Weights of a small GPT-style language model, trained from scratch on English Wikipedia: 8118 steps.
MLP neurons of a small language model. Each row is named by its layer, matrix (gate and up: input weights) and neuron, and shows model dimensions 0-95. Each number is 128 + 24 x the weight over its row's rms, rounded and kept within 0 to 255. Numbers have three digits each. A neuron's up and down rows have the sign that makes its largest values positive.
After each neuron's rows, "fires in" lists the words (lower case) most often at its 100 highest values on Wikipedia text that the model never trained on.

L2.gate159:130107082132102131115154132132116130107171099128149103124128114130159148137131172140110114136120124152097126146109163105128126158089140131124153130116160125140144125118171181122132133099102126145161137119141073140114131115120120106147120158178193098135131164109130157151121128105147163156
L2.up159:104108118134107104141127101144156111105124164146117125156117088138131168172173124141171127133132131152121117122167140155107122171111137082133127070089129132139089116096110125114182139139131084137132153131155126164115181083136137125151135107117139134133100080115105137120097111137132138139
fires in: "are", "is", "and", "were", "they", "them"

L2.gate2720:107118143161172086100109127069145093108123132089100156140141090157107092139125106132128129119132158159144103117179110089133163118144150142123166131115123119146125087113126120104182080158089164125107135141131076093133144100127133163137130128161108143123114171118091137107201115146149109137
L2.up2720:157144102121186114134164144120177118113108127116130138088124109132120109131095128090137109171128129152117098143153108086066121124142144120161127139150144117139138105176099140121215138181134132118132125139111126110131162113147138174114129107140158133081141169105082148137162175097180146139
fires in: "until", "when", "order", "during", "special", "after"

L2.gate2581:118150131156132134140068106109115169135145125099155130170164135102122101111118176147176144140142139139127082158125087110095099140128105101115163135118149107181112094125116129144142153167113115149133112078111117106141142138109126104135124109120079100123115139172103147151122142069123126163
L2.up2581:165136159115164149111121207095191167135118120124152128171162120139141117132127155106164127069116148090164166113180110126085107132137117151125132135119170095144095119114143129115114108140164142169138172107105147155140114113105123121120126125138077102117136114137093122100154116132163126142
fires in: "and", "or", "are", "each", "types", "as"

L2.gate577:161105189133114136104145082161122160120083112177094183089139160113128160106109131163163122158096088094109121162146166148118143114099134100139141127115122136133112151120148111129171132111134113125158116133095127174170132172132141091145134136154132123139113117123117138165117085038139118153
L2.up577:114117121114119111157141132140115158140158129131148088128122112177143123114125125095110138111129140120124097126158139150137138141112105095131108111123121138118153157122148158125098129110113131102092146140106120115151051126114119124132174122159170143137110060113124158141163166116148086103
fires in: "an", "a", "anau", "two"

L2.gate931:132063102168135132128131137150097143161173133147081127175160084132126158144142125126107147150183111140123135133137131122123198149115112144127171129163103092144163147104089101095122121132171104181191117077114138097143139135164097143135143151117139158120084150127131138148141103119107126131
L2.up931:165106118093121137111122161142115118120118129143124142165135083110115166129134119091109125113126150137115134132137146118149130151172071158147088093132165111102148119107108147109131116121125115168101139114082126082128112118114161106111164126115140133144117150064111127168143099196162112157
fires in: "died", "as", "born", "death"

L2.gate1614:123110142094114150139130140111095137136132110126163150162116136124163100141158153160130109119119124103114079159168138141142093138126166148153160118133133135150139093173155142102109136126146123116157124112116164095143116111110141065126151098074120122141114110135152145137108148094176110132
L2.up1614:050129128129139123135072146117120131107114142128126120140125113093140106145122132082120107128141124084127151166156120112151137104102118163129139096133166081122116109115125149121144092165123132110154143099162183133118114136132123120087129155136165124159101117118136162134139145137110121155
fires in: "of", "as", "name"

L2.gate3064:129070106125159163123179134103146120128134172135136137101107137158124134102146142151154165151164156122117123115148142119141148125121149173151136130159140152111122112103115142129136156143074107106148135123129135183141124153123106115128110149099111185167128180163100150083171145129115118111
L2.up3064:147098112139137146174160125140147170092123146153127127118157122153130136107120104137193144134158144140124133128135136149128153117134125156161130130096125172086111102108131165152160118162162190134134108133131122105086118142152101115181083126130120171116156178144100141130154159083136121115
fires in: "of", "after", "to", "until", "before", "post"

L2.gate2103:101133179128131070159137125083125141106112100111141136138123108080135086126126134128128158059159141142104156076148101125106121156110110108121156116112143153142118130126103114127115114146112120140095141090135114086130155132144154087066096113123110088129108102147112126158142104125162129170
L2.up2103:170120134110127157135131155118092172093141080179163115106075131103133154112120123104166156123151079158120123122097120148159129128140113145096144158164092129172091133127103126155155094091148150112145119112143106107135129173124125157105109102109112129145099123154169140122188119100134107171
fires in: "or", "been", "also", "and", "currently"

L2.gate1732:133113150099114119120148132184141122106139101159146182113114118188124145169161154120120133121137149165155082121158151141108105138169138100150144123140118134114139095116135103104107104143152098136139140153074158129150133142125173127113153125115169126135159130156120105156156148145129111100
L2.up1732:156161170155102201075109124147107112195128134092121141129117091156152071143156126114111106137141113180110159094169137117138143121130133136113126131103129172144112098106140084127136121159092070094123139150132111123123137109120158114156106160119147101131104116086134112150162146100136106158
fires in: "to", "of", "on", "up", "life"

L2.gate662:143116131097135090103170118116129163125117076132097136119108133154143082103151086140153152119126118163117151162146089126102148123114127133108104123144145146135136126122121107128141185161136155119108153148144158100127138156134146107152144117127174127166129132119121112142124128112119167166
L2.up662:139102121112144090143124100145121138122125111128117118147149126114127137134103108102103128086131158175181077173127093147122132119122124131143125148168119127132128145073116121113139106146116143131102113116119152140161141132153116121110119103099129103128146140127138097147113144119113138109
fires in: "as"

L2.gate1658:118085117168113120103138108140109127128138130105118064127112130117120135136092105106158121181144157084113117133148113097144122163135147191143157126132136132083101155142115144134170128169110136113126092172124122118132135107154138104120163139159127099110124112133151112116154168130093108132
L2.up1658:103084118084119146151110156136118142121147043118171101092127114128108204136116094100134127177135152141140113170144116135130099159162086074172153186106140121115077139147116160174135109113108143132112144104138129093122122175118102139169142113148156170116137112111126166144110122118169125114
fires in: "to", "from", "by", "as", "for", "on"

L2.gate628:141116124140161141125153148128127101117132109119126154125156190117132097143123163158120123081111165148073142146123089128104115141073104137127155113126109113130149117115086116094137146138113125094120162120084151154120166158125118134109126120119114166117084128134145095148134128132194170119
L2.up628:115146100138106126131121143152126144127129130123141067113090083113127127149134199145193166120120128115089122125120119089080152172110120127143117122128146130098124079107079130078120178125119116117143156156112126128097159156083097174125161122138124110134139121097146125123117133106173121114
fires in: "1", "for", "2", "first", "second"

L2.gate1242:127094145122122100143180096104137090129178083123111102140103114090133125155127150141169092131158155158149104113147123129096136126111137126149111130157154162156117145123166128102098123172143114143133122127172129133122168131174086128115105125133128131182113184137111137101145137139124145129
L2.up1242:128108095092148114108135126103162099105147071090142111137170089098155125166141168100098149074134125123095105120123135104095134142103157133143127132113100077147161138104127166144126114095107156114129148120158160198119130102150110114136151112143115140119108170117132123136115085100095153165
fires in: "be", "been", "later", "instead", "now", "were"

L2.gate2045:133114118115106131088140148116095151110097121145139138137093129124164049114119145167103131165125126142107141134150109148104137142180107160103069159116157155107139167148103108047184129124123162105093128098147127127202119141147142147137076112111134138152147127120113115157125148152116109143
L2.up2045:141101124165163157145151137125127193111156132102158139131138143118153130083098171143126157125148155140096129145114116119120100112128157133082128140164094172131163094141138145118134120116167133056159105109144057099123133113138149132145117110145164139115121142115135113107127137123107140081
fires in: "and", "or", "to"

L2.gate2816:157143119132128183117164145089122144123112134110112110138144126151164141146103181166112148093102117131106151115122140127093143105139120118158123087109116163147096136143149135111133115145135163150116092157150133120112149177126139168136118109144118087151110153132120108153120143098154101128
L2.up2816:126142139089126114135159127162095178144101107090178128144106107131148138168110154162165135117089143129130115141127085110081124085096104095141124136117097147099138117090140162132141116136111151125155099127108160144102167136172105125093150077126112125130109155119147140147144161135149145133
fires in: "for", "with"

L2.gate1672:156118122142145088080114135156153148111122109120147129170116131182096173106166113083090124177123135138108101122110104117111153152181106115152132108170151120083146053139132131138084149126153150119107119132151184117148164128132136156134135149105164144144123142115108084123124116157121139123
L2.up1672:166093128143145127160077106140131129137152125120103166137120174170116167106187131113137098168130142100163130111144135121139106140168145094131160122129167150122159075152103135094121123115145148145122171144065185136097069154162163111116160155140133176187132137177087134175111122180134098136
fires in: "of", "with", "included", "in", "to", "by"

L2.gate2907:136106122105110169125140125105125128124174108123152137103116142140098133144148160104175141107142183086062071156122137121178092073111129131181133116132135161136099134151107168168128142116136097133151107096183123127147133160102132173131121130125090149143121138095126116150137116114082152152
L2.up2907:119123148123094143147143111118105172090093128134123135168115092136102102127134118111151117086148089096114123130172107170158162134162133148133104136097133171147117084094095114113186085126145132146111166140136154108124130096104110151123139163133110144151115124158121143124111177108104139104
fires in: "to", "of", "for"

L2.gate2189:147072150139171141110144121106121130132098136162151130143121142094137139162107129142141165132090103152106108139160115124145116166117101146136126126121113164116129135132091128114131149100150116139132131103136134163108133113137121144124123152122112157093156141124138125160123122103168131115
L2.up2189:101100187131145097157161113155156131176161101099172121125116103135116128104133163204100111118119081137099148135127147144111126102152155121143103111092071132109158102126089134078135158093130138078172130162104104191117156157125110170157144112144156116112161155103155131123109171128148187133
fires in: "under", "per", "for", "on", "in"

L2.gate1839:123117103117070164100123132144079124131140135082129123125136113143127132141091140111138139138115109138090099160129130076117135130146160122120151117139116153158149105142126142132119150176100147135164127119099091114096125140126094175147133128126118125173152127091098145153115128097119141134
L2.up1839:109135155138111125110100126073122130084101114129143116132139149116108153136130127135148106140094136127097114113112119144113141153085119151140123100120097115119184135100144115160149193169144127127132090131103112121118100159128135152105116112120101134153102160098139121119140147120153144083
fires in: "for", "by", "through"

L2.gate1018:123118141094161111168157146110120120113136155158128185112102129111123172117150136124139106140121129116128111174173136111158114110148091145121147158107132102134158112120136114165133134093120152138141118072173139129119119104153110145105088112104112132111104120123124149128126093141130086099
L2.up1018:075142121124142118142086154085119132130154148123125184131145121138141133129146135130161099176118162136123130171169144121136091100144143134120113108092112145156126155127173100130125093144124158220133114137138107147130094136136124111143120119135140106143141145159127156161136115159115113121
fires in: "since", "to", "from", "like", "in", "of"

L2.gate472:160100124142111120086120111126171137140135114114152071134152171125143118126140162098131133136128092113141151152139137107130135087111110134099098134125157116137126047149114160078140159090116146111150112161156103121102120129111114116130150145147138077086109100129148147171113127171163113097
L2.up472:188060125141127123085112128154155140104148145125163158132107116108124088095140129115124133085127110099169157150142114100131133132116140137089108132090163167160122109139101138085119192124161083194162149116142111116145158110095135117115176139120166162088122126097163088113103088170121130103
fires in: "two", "three", "double", "multiple", "four", "single"

L2.gate645:143125107145126156142124122102136159146063126165125138160190114132136155139150154138106137175146127158157143180078141110148140144120140112116146134121105157112192118156179120107092146192153157115140152091224122136137147128111108107106118091132132107074120134127090155126116143070137107158
L2.up645:098143112089109118154083113094104162123129119095169133102112099148153105096160102120134151135129111170202105176119113097147105140112160103137161143097140153119165147125127128100105138116133095097117119092180112142104124138095098090107123116114144101076146120131082150132104145079160111171
fires in: "the", "each", "s", "no"

L2.gate2074:092171117119143137137159162147177122139113141150129121158122130127156128140122112167144146154136169131139170154155066112130137127106141130127132146148153141129138070132069105104147125125113106122110110136137150116131105125095166118105068151149160072115085139118135151132087159112149124183
L2.up2074:135145152111106122143121100085136144128137164154144159062147127130090116080137166109098136104118066157116137120106146152108112130100131104089140157116149132131126158115128124175132110116073090121116157092163150131123114106149100129142137147131098134110128104147093144168168103084134135117
fires in: "that"

L2.gate1098:107123129098125183119121115074107131105192112085127113149138117101143139164136122133144125103134076116116149141123150147140110096148102159176139132098124111111128136107126152134094128140109117094137134129111108142116089127084178140113149161147134173094122141156157160149125127113141105120
L2.up1098:135065124137113137099136151163143159158099151142128141154111087163108094138151119137104100104135095101076123126124102110136116146131134168138134094131114110111135113118102136150123100100125128136109136134092093102132089133154104161153147121167137159125151151118162126129132188133095121093
fires in: "at", "to", "of", "bef", "wrede", "elfsborg"

L2.gate815:164101116094159155095111105127139142124088146092165103094088110105177157110148116121106076109131134113117125112119127160129172115134162152150125117123115137128152086118117115130150152113080139134158145133113148101099158057159132124118146107122126137111104130111158099103146113079127125112
L2.up815:130112104154118149157107086150116175165114118144131185154138155096199131161127115136164081093114116104150100109145123122096127179160108143096074143145130133126129159133141109150051157092112141087159132169126083117129141131147128140149126105127167167117137150187164107162128145133101097150
fires in: "0"

L2.gate1784:115096157112134150114167149144151099138129101125140116118081144122127158137095103154102129114139108134138138134123124117113132135156176162149161119092141138102089177071083105088136091103099120130131106178118124128166114110106138128120123110103138120145111104141085109156131114150132104139
L2.up1784:144148121180106159153194143123099122151128123141105147144113083135129156130149105126083127124138160163123120099095152126131111136123083111166080115147126134102132158105120075147125123110163155111145143129129118128090144121139162116163104175150132135065144141092137132118118159121152112124
fires in: "to", "on", "with", "of", "up"

L2.gate1922:123139102113155165093128118107127141111113115129130163084137135079118088116208136140122140147166109124141092138122113151129110120171132102099120133104146152104136139167116123134123151115127098077135161096114151122163150140154098090090137124082162185138130125129133129149145119105155150121
L2.up1922:135116054137104108063127151122125128133127135118138142124164137092131152115131113171132140089103148151102089140105124117154142106146075089119191135108170145107109115122144132161124146111077123171116150134128140112160147128164130097165144143114131132164102160112082084108110126136141130111
fires in: "as", "when", "although", "while", "if"

L2.gate746:148113106147144161121091157120141137141113124115103117116124091125103107120120135097141111162156130179126098079126109167148131126134084145101091125097197146125157125114117126090130121149124132097160114118145138154136112101151135116143123150126098103145109129142135108098155133072093101133
L2.up746:138146126123137120172117130123071099096141149146117101151086087169130130097093101150092157128117122140147138138130149143126085166128123153112147092138124104123143103136092136152150115143090146139127098112152125099168170159093139122120172161150131132116088126127104118101099139098159104120
fires in: "as", "named", "elected", "renamed", "to", "appointed"

L2.gate401:146104168130155090112157106121149166125161099167136130158165147136139134128107125156149114116095135156143130146103133120078155128115116153183123132151076135143108112088106101131147122161118133115121116159117122118128083137159108128092169133116122142093145130080141118148156088098096123141
L2.up401:144145126134098127160118091104141115156144113128103092113099117143104169176130136148136113129129130141171127103136139079076078122142147178112106138115093190124096124093122118112123124126123110149093104134132082112143149159144092126111103109137149112162120149100153125130085147137115145160
fires in: "york", "hard", "friend", "reason", "friends", "known"

L2.gate2773:172159149199113112106137141109124140155128116122123174120106157094127152157103139146123138172141125138155144120107191129077098129105120141129113151117133150120137147127114145134134085109161112167108087140100119127162140103116163116148113184123163115133108109085114134189098148105124129161
L2.up2773:125097122116134132128118131114120156097115109061103095118138117142096131100113114110087156152103114152139152155099133168093104140107110141151141109127110151116180096156106185120118059102132151101098107124087156173145149132139153111111100140133149141142133157155110185163141148078103121142
fires in: "a", "an", "in"

L2.gate381:107119152136117150083115108127155134138113125168118116142117133156119078148114150148124068113133116104150139102145144132085130144113102104133136117165096103102140087108104098078123134130130085136139099120103108103126149157104099113169089128105118110107119111150129147116133150105145085146
L2.up381:096155101146123138082109122114135119127158147173123139096128168128108145091125175136150103075119123120169127122146107177127167102117158170126165166138138105132124117122095123118115143116145127138154117147079126102117123134106130121135137159118108147159121155128162094119157124065097126189
fires in: "and", "also", "or", "with", "time", "two"

L2.gate233:138120119118204115067146110136142090080110153158120151149127102104128148147100106138112092116096155097093116160096125113103173139154122167038160131145147177096113112108142127091110076132125113111124117134094127144120127138170103116128077112100136134064110141095136163128167153151121117119
L2.up233:087129099088119128151152125102099146130134126134077140117134074134110143129156132135133143120119143180137102112091124133180127123128161123108177124122128154130140131107137159116114092110140158187127123133093166141116113175123097174140155131118131186164134142118094124132126171189125086107
fires in: "to", "with", "married", "at"

L2.gate136:124132136103097143108139146140115115125100107095088112119116104192134116149143091156150141101161114135125085138131135115134128121120133101151145165098117150104104135099097122116081122139168143133157116145154133205144144109157131137131093117147132113158125103149114098111133149120123114172
L2.up136:151095125146168133136132141175107108134082163128159134136132107142139131120110117120129116167112151083144124142124150107093143120128156071147138164095118123120101148143082104112107140142168129199124084116129107137154150087122151123113145160132145121125124135110150122094170115124121092106
fires in: "to", "of", "upon", "on", "at", "in"

L2.gate2916:130137123118126148164120121163121108134113099137098145159125122123120118135086122161137112111137098137094100156147119160111143131161134124106149130164116142156089100130110111150135135117135146135126161145152159122136129111109098122133113136159150166116143107127113123140103160150123126113
L2.up2916:096162109145119151129140116158110193126147133154096141116122151140133148147122151090140155145142118122131091096083155128137114139078107121094145130142092106116127079126127148172129151121148126142125142147086149126131123148121158127120137086104119098139118203121090129130150116079158115151
fires in: "for", "by", "against", "of", "with", "from"

L2.gate2616:118073097144138109126117120144143093144085125162104120133114131167148137129064084110082135112106099164102152146114098094129148131105138123111136123111145123108115158103134140161129160137134135174113129098142136133141147125084125121137069138147156144161153134145103116095120078157143125139
L2.up2616:077120122125160121132110122112110117104122120117153098086134113115126132118129116152147141140125127177141091148141124103143147139101115165125149129117096127108160105160185130120099115105115135112138146124080141136089162149146128162143102088143171145121104080094124119126120136184110140110
fires in: "to", "the", "after", "back", "and"

L2.gate2105:081136090138146053148148128116162120125114139121131139115139090124135164152182126105148097126109134128116153150147109112118127133144141111126186170123172094111146159144107105079119149095155172139126113132154154125152142112164101132129071119137166139133156152129118142069136083106130112141
L2.up2105:182136144105102189101140134115120115111108147107114152154153161079076113141123121139164138146122087147130102154132134127151100136122112147134123110152105097144124163143163124107141112108119107099154146124123132134103137130125121085157167139099116115138113080159147142145103128152171125130
fires in: "and", "but", "just", "or", "only"

L2.gate2680:122143107123110115112125170143099147140071131170144125141141101134117113128159130134118167141120108137107140133136106145122174124169158145127158082143152133147161155117124134135118103117114098138163134127131120174181118098124105125144097120125125110145089119126136148123113077117212129134
L2.up2680:108142150114082100149137118133119126124118134138111117110148096125138120172134137096118093145101119158119135110149130157142114116094152130114124129112096109139112165155140138115109125129142112119125122081094116140129130128133142149151144124142136139128114081145143120153148093117166096132
fires in: "and", "or"

L2.gate3008:114119160146089128120137103108114121105127125145121150162152151130132116185112139105107117134117152146099118103122162123105101134101091104130123157121150101093135117148172156150100157092148145138080131162135093114106141148140165115125118130111143131127083092088095147142136094118147138153
L2.up3008:093144149087125165131170143098146133120112137105099118118077134140144145111124120100083118153106161130167115126154149138112152126112144140133149166147104108109168157095171125124094125151153124125053134106102106116118106193080128119168142142117149163137137152100110064116185133113128107123
fires in: "first", "lead", "another", "a", "second", "other"

L2.gate216:156098126125120117144136096089111141137158094152137150156111104093149107117148128138146136113180109146140126128124120092119170140109062164156155099176186118123138190090129120139125103101143118152128108107099119138112131169061120121138114097143139146146072100120151162134157096120123172115
L2.up216:086108141074125136132154122113088140094157140130151109139109143097162132096138127153185156109108118145148137108121145090148117135121093131166175104122159170151116165115145095127103097095155138142131115140096115107171148171096125107109140093104102162165099129134131146117160091143118079134
fires in: "august", "baseball", "lucca"

L2.gate727:130151114106168120107119154143084079125129142099131167145088120136125088152121111113144141147112150122122124143146134114140088125137104149123114112178166134174072153114139102127147143129144144090170134126124132120124099132145115150155140134147116149152084145143156145157171132119104129123
L2.up727:116112139118110145170132167135109104151143120141120148141135087167152123184126147161187141170124212097111122191151139117134156143146099149152127113149131161149096103092181148149143140119161113110146127149088108139109157169125141104148147107141130204122128153129147114123139124121137129078
fires in: "to", "i", "for", "of"

L2.gate2199:145106163101150144142112154157162135105089111102194188151134133071091133131131123125158171119159128147129163143122110153147123129140094154147116115129137158140097123149142146135087128125109101144130137114127129100150173145121112093108092075114162174120097141100133103146142149152133118115
L2.up2199:133147114150108155078143161118127160178122101108130180147112112106124129115116130105171121152148103131142117120138155139118140124118090118122167115142141113095102103075136108133149133139152120120139116202105118132111113122110121130134129125170100139157148128147089118127088200143162132149
fires in: "when", "then", "once", "if", "time", "now"

L2.gate2004:139136103126128088151108131112130125132180113118119135175078102159133154153197116106158136110142140131116076164129125097106125102120157172160147093129137148166085116133116083106131122145136131132108130168156115119143157118110138136152099109166154195105152089147146150157163122145097119146
L2.up2004:109148139126116101149146134125150147126161118128127163151153113106136129121125159138123096152097151185104090130137102159099138130149142114155164085135112134152157138169118085166136102092134127099138125144129132143135135118189108092157152158117127180154156119105126114122114120136105109116
fires in: "to", "from"

L2.gate609:109116100139162128125150146158142149066130106131109103168127123150119158111126064145128142120119173104127122156138075086126153128121107099076123136121112087141140197120107149162094161103120159122157118182134138148105107142163122152113144117073127163118138091118095135128100154128133137137
L2.up609:136114124128138119118148105096107125114096133086116117156144139114128103115078129089131119150090162085146090140127131146150102133083105139129137146127172103163083087125139155157126117118137127138112150114067145141126144144124163128127170139137095156117133132095118121142120139131113113128
fires in: "as", "when"

L2.gate1624:102132117097113137120087164124141141149077146120101103138079122131147165111102112119128145122131112137107089141127122139152137115113156141085162091097123180102097102101132102105087132143104128101124116117165123134154112129108126127130123159135119087112106166134088107134127113148125110159
L2.up1624:175150160138096200112111153117150126084122122108119133123138108163126141149130120151122105121140169141123162135105146154115181106088125142101114136068149119151128125108064129122151136158120131163119100164137087143111119130132100119113107103073121124070090146120101099137074147117140116179
fires in: "the"

L2.gate1822:130149129154173137161111119135144122117129135127177124157129109133163190101114121103132111161104118135128153162121133118149134114121113129142137089138151108164095132140107107098126151151172146141160149093132106127165168085077148173156101108118157150109135123060147127163124109156153120173
L2.up1822:136106112135149137111142109088141149175093135111110138110116145121110107069100109138173143162163100156142159146106116116121126082138127150161123121164103144131120167172097144146126093077142131092134124117118115091125155139129126120108135135163157137105159182105160108126089146136116100115
fires in: "while", "when", "time", "al", "under"

L2.gate293:111148153126139166146142156123148119176117080131118103166093179086140133103110136138155157133101169100135114135106142161112153146125122137115083093134074081127146103160138070167120156145101156116125111140117138139153124170136105135140184122144079109139113123127107123106181140136081108150
L2.up293:162136143123130100148102110134068183165097163129129128112144119157130133129145147149126144126118113152103110132124132155112124174132114139145146100131117134157088089115134152093129103129120090115115106119107171158091129124147132113114129112159112118101177134145187142084095144146124121137
fires in: "with", "without"

L2.gate2647:136143102111164122156148081089151134128138110112107091161133128145152104140126149132134123154179078079088130123136132145074098108077125130138133142131152102138083165097110116159121123122127112103116114150132143087153078099123107108129149139106142150143091085130118142161167144146128156181
L2.up2647:104098166143168144108119112127130144172113177167132137111111144142133094143137090162094127109133113131122102136142098130117163161128148134116198102155190136104135130146096097147171132115102111168148118167089130117118111168122124143132100128172183095136119063145148133126146073112171086146
fires in: "that", "and", "to", "of"

L2.gate1058:118150150186182102091109121123132149082124136138150176098106158170136097143112131111144133138112126119169099088130103117108128161179120068126156134146125131107109109131093116148106115102148130123145130168131149135113124151157142072114127167132110122144094142133117131103167100124117134147
L2.up1058:076145092169168087158154127134132118109128147120195123139131136175124173145084077079104136156132134137154080105137086114088174174160141061102191150152124169119131137172138118140149136131114103134138139161106122156119118133150141116158160105083078145135123110101098192116125175114105123105
fires in: "to", "into", "a", "form", "with"

L2.gate2952:138137099145090138134159048128076121111174161142105139163160117151111089129139114117127134100095132131143151112108104187128137117095130125105157144134129137110127112167106090151137113072160128137117149138170120118107115126127153110122121154139084120174126166119140159155127148109131130111
L2.up2952:147123103138105134118151109113091128130151134131120101143136115186103089129114124097167144107140103158191141108119123145117125089121135130108144137127079128127100085147121085159153087085127141127118149157178145147097121152117180139129123164084095131173127145115143141142139109120125104144
fires in: "w", "project", "e", "billion", "construction", "works"

L2.gate487:155134097150173114135115100114130141101137132135088136128116116145140116169145118153158146153118116183090107117141130145148159136120159143129143105125164142110120079101136163116105141151136128157089105134099153153104196123089124109108114113164140127095114155088134149162132172137168118130
L2.up487:079108098135176167107148119084143150122137124139135170152115104174124168163163126087130142116092150170104078119138124099132112106131145132103149144123151177098129100176125133174152128121122129129110145143123111099146176134101127143164127096156117117087113194086130143102138203142158109150
fires in: "of", "for", "to", "with"

L2.gate1419:130137103114175079178135144163124137140155173167132131164158126086119106151112131064133138167107087147134151177152159102166122128082140111153157102125155141115129183110112098130143097127123143126191138133143101113136115103108170102145159132140149105119133064139126165087145141070135136101
L2.up1419:134132127117161126157124171158140134133157108168145164104138113109130138125113127088090160159137087172115144167132105067190133123071137125197098091108124117117131160101110096135136128127094133145161147114159105169135107082100121104129129146157138114152143081125142106144198141120104141114
fires in: "ten", "three", "two", "four", "five", "3"

L2.gate2778:115136111068105109161120104133141122147088118121153147110104127156151098168154128132138093099150180150126105146139119129152143133140125112088111150176173134113099142073127143100129159082113145131117143115166122163106122112143125123116179099149155118148180156099126098125108173118124119173
L2.up2778:130130122096121109176176115136131135077134156142152129199112133119104113169109144135164130163099135151130177175100145175117115150094131120132136155097137127105120099122092141092139118122119164157144135148130123090127143115135099142094144156117138148114129163158112160164169165148132114111
fires in: "of", "for", "support", "on"

L2.gate2298:134115152118112147116149129129116141102117139130163140150143106138107132124143143105117115119152163131118102148111091112142136116127092103129175108114149126121106129139099135099112119170105166134155069114115123131095115161125176117095078130154123141128121154122113106120115162161157144071
L2.up2298:118095160103131078150152121168128117121125112134126091166082104104134162106123124163125132139110133124103124160132123167079141138112118118152133140151116128106139136131144161118148112131129150150138083066163128088119152139140123134081152103159160132141123122110129142121141181170147127132
fires in: "he", "out", "she", "for", "crailsheim"

L2.gate2413:174146135151141130131130127119168158151152127126158116150174116146151118180124151108136139116126134129120114082148118091100141082130111111113124123118156167162115108173081111098139110127100125125197087126134141134136120116161133121161136118124129169161084139125145133130101156087127107068
L2.up2413:051092122136158159117135151085138160146106123111097117145133148131108094169134107126121138127162155115118124135134084145121158129126128124130174086139138139172130126090134118105095096127083108107135080135158106095086089121140136140148098143094104125156163059137094155123133145096126115188
fires in: "to", "while", "that", "of", "from"

L2.gate2365:171104146147112148131151084154129128135137157084115138154139131134138138111137164118133098126129106152133141117115147162127152138120148131130129147137135109086103140148109144123129111122109105104172106115164119105133163090150121092050111143143145114121155131133138140149152109158124133092
L2.up2365:173119163133130146099127113123169100098134152158151139113153145131138096178092157138107128126097114136131078156099135123107094116104148115085095115175143122154094139125163102123178101166141155158137119148116111136190119131133094099154130118153144195141183141178128131097114134135090107132
fires in: "9", "0", "5", "com", "8", "7"

L2.gate1407:147122134076157091146141138134142139142131146146134121159170121118118093094110122125126127111124140153151119113120111125091139114147141157078140132123178109113148106148088076157083153120096144112120108085126151155089152140157126099122123113128148135110112149156105153142139123091154159157
L2.up1407:104152102138119120123152147135113148092138110127095112127142143128158157109115116148130154125093176121111114167156107093173130145129130142158126124128097113115107140136117170137143153154125147109152104127059127142111139138207124153110118138123135146137153108147106099099147153129133104129
fires in: "in", "of", "as"

L2.gate1195:158116143132121141113190147127128143095111143095119162139087121138146094114184130117133118081146119157120128135161119134132101114077164131111147157125137161102115128101139123169131148124129114128094121155105150103190142116170136113159084149140077137097155132141126124097132129118120125123
L2.up1195:153133153136123128142186112175149145201110147130170136145143143146127102134163164178124116145127145107124141144125112091102117115111127129132115095169149127151115110142144148097150087115156132137110091129167138138136139140117116152152125117102138076122133123154138106161117078160129133119
fires in: "and"